Weights of a small transformer language model: learned positions, 150M tokens.
MLP neurons of a small language model. Each row is named by its layer, matrix (up: input weights) and neuron, and shows model dimensions 96-191. Each number is 128 + 32 x the weight over its row's rms, rounded and kept within 0 to 255. Numbers have three digits each.
After each neuron's rows, "fires on" lists the tokens most often at its 100 highest values on Wikipedia text that the model never trained on; "fires in" lists the words (lower case) most often at its 100 highest values on Wikipedia text that the model never trained on.

L2.up729:142118113146088088143128088170099157144144085112136161157124096179159104126088142152124174096110128116126117095094152117096131178156146109209201141143134116142137048082119178146150040121101151100108093130141116094154152157151137141071117157080087128155151208097153128127153170175178150112
fires on: " such", " including", " not", " like", " named", " both"
fires in: "such", "including", "not", "like", "named", "both"

L2.up257:098141041148135127108118112172159117091143124132145081130047048152153121088178116101131130130103129105141122100177132103153114142180118149087169141109133120120125089160193108128114059140139165190167152137138087126165100129125139165116227155068152154127043124111131065103115156185145161139
fires on: " made", "aking", " based", " took", " moved", "akes"
fires in: "made", "based", "took", "moved", "making", "taking"

L5.up660:114125128204109099097179096179125087144167116141122123171109093156127133174162142127171094141087128135108142105175190080153119153146151149142103096117102128141106080153130129078059155073139151173181101119206115119141106080099084156104157159139165126164109083118168108172170102104249170123
fires on: "otes", " Total", "ed", " hold", "ied"
fires in: "votes", "total", "hold", "died"

L2.up588:140098158146069119151145140164160109102127067117175101073140092099098152140119128212105129097154121158099146105140118058157070196146142173216154104108114208170123092131138146110115126105153123084152130167083164155085146127102107135199077137167115143192077124134155211149082132076109116142
fires on: " of", " the", " e", " his", "he", " p"
fires in: "of", "the", "his"

L5.up196:127158172189165051151146034147097157151136081123134092163157102087063122188156118120127099108094095110104074124122127163166091136067188124204153077048130110131156086088128176150134104120098149137133105158139095154158108146147110124085146165104098124155108120115157171138148107056123128163
fires on: " v", " on", " the", " det", "f", " by"
fires in: "on", "the", "video", "details", "by"

L2.up14:187123122135106135143137168126136145084166134144141120068102149132125128150096126121161098106058102182118136108102197117136150126094085156130137103161121102127092155179079101096104080079148140121133119128146127168135106136165128170203118097143141092117093106122158076160102087103117185151
fires on: "ional", "ternational", " International", " Phil", "ersonal", " New"
fires in: "international", "professional", "philippines", "personal", "american", "new"

L5.up172:168099136137099132125162100136138095145120085067176134127131106128119140110084107132121131179053132127140161103128094105207128167130224141082118071126086161167092121160116142119096078169117112118119182145156178152133138147208120144066124124127104065135113149093141149149137108120114100202
fires on: "'s", " His", " Her", " p", " his", " And"
fires in: "s", "his", "my", "hispanic"

L3.up760:097147161097157086145169135202161096116081110139174113176162074146125115098113141123129156130142116162106127092094101081155103169131211147141169099127145121213182063136107105149104097110124084053069107114163102142094154128168143129154110127151114111167100169137159128119107153090196118172
fires on: " de", " De", " La"
fires in: "de", "defeated", "devi", "development", "la"

L3.up294:127134125126113142121100090108165129139137133063075143133121131068137101118112127109117170108140130110136107143116126136082119131090117114111168116124080123127147096138131160096109095126132108138149170171133129156117119118237140178136157074081068119179140179194124130102139094164131161174
fires on: " later", " also", "ually", "owever"
fires in: "later", "also", "however", "then", "had", "usually"

L2.up168:102149114154060098142200108123158097164118115107101089130098132158092177104134107106132102111143163194139130100134125151079113106121113151143117157140149081109119116125052180185131155121104123112181144139152138143098132143100158179160157100109145100127137046139105155148168087073111175132
fires on: " Championship", " United", " West", " tour", " War", " South"
fires in: "united", "championships", "western", "south", "tournament", "eastern"

L5.up1007:178136145151173142160133115133107115085117118110135063071142066127119093214150177109109101173115180166177091087134149115144084076106148126131117135099158126179150146147121169162130119137145148101124171116141220178120108158133100119098150114140097114176107095135143132111158062084121133095
fires on: " as", "os", "z", "as", "az", "ans"
fires in: "as", "suzuki", "kazakhstan", "kansas"

L5.up848:126099107150155131166137132138164107132132113156137089102114143119124153127086140176183132150079150152106116087146133139137153161101098101069146114053123181119135133085087099154138080098107137071124119177176122186096069119128102149134123172175073211142114123135117095123089134157107142181
fires on: " who", "av", " he", "h", "iv", " He"
fires in: "who", "he", "naval", "private", "human", "where"

L5.up52:111077135176059087130103119135151153093067138154134086088093181105127159098105142109162117140043125125087078129114181097117133156120115140092089145076114093136115120112089175113124146122112190139154161138126102125151096135149103180107136128139182160201120043137154165099101111152160208146
fires on: " soc", "ial", "ural", "ab"
fires in: "social", "cultural", "national", "relationship", "socialism", "scientific"

L4.up931:086163177122149097121149170109105167108108159030128128153100086144142157118161126177122104118189209144116100102144138117108151094130111179110167111122138168124142084198112103126083163134159135163141080176132082150138116117213116191144118152114117109076111137223118120151140126143157127079
fires on: "en", " most", "ly", " of", "ven", "ually"
fires in: "most", "even", "of", "vengeance", "olympics", "eventually"

L2.up435:139140113126022180132079143090227120142143120171064119131100144126133109099155134115111180155064144131076139123128146117118143101121104164100159152099103107137145084135159130154121118118128125143129141191194068086126094165158084160166228117114078116167081087126129185084109167174160115087
fires on: " band", " club", " group", " series", " album", " Club"
fires in: "band", "club", "group", "series", "groups"

L4.up564:103113061123114218118165095162135105146156138076099120133110126124063115101124140169138077127134243209156131118102146104098195131162089160102138190102120152125127149154076111108094120176137140129102122126148141176134121107181119192160144098114062160159169095133137127114128158188164186137
fires on: " Christ", " var", " music", " more", " There"
fires in: "christian", "there", "music", "more", "christie", "various"

L2.up913:139155130085088147148130126167179161093158065112138167120123149142137152100093135141119132120017210205165110124136106167098120111178098130176133159169157109117162150125104170171179091126131145103123082084131127082161156097135132139119104146138100082149142112179170135100109066127135209157
fires on: " cl", " where", " who", " well"
fires in: "where", "who", "well", "claimed", "close", "climate"

L3.up739:121123122132167134112123065156120124137162116124109057109091132142096161138164129109191101141120157214065111149157226120112151128113079180142134135122108150137116122090089139150089138093171151132181125155151136142122059035142090144089102098173154143151148069138141187123130084102046165122
fires on: " medal", "als", " tour", " App", " Year", " League"
fires in: "medal", "goals", "apps", "tournament", "years", "league"

L2.up630:090115124172063103087108139142137109174080134128101129148065084109073085116162118131081124197080097154105104138130146120113140163131124173139108081136130101126125025122134173164066130104122100170144116117178071163108106115085135140127166231085116172167128147105109160111134144138129125116
fires on: " work", " use", " service", " success", " time", " act"
fires in: "work", "service", "use", "time", "worked", "works"

L5.up358:100113112116142114126157084177111115126141000080099052159121125114158119142133120127143138133129115112123106126131106092046170112107134166172126067108113112175183115188142173100149079157134110069146177132149112145149121161155133079085146111157073081125147176128208124108100119139134172137
fires on: " to", "ent", " would", "fter", "aced", "ol"
fires in: "to", "would", "after", "carolina"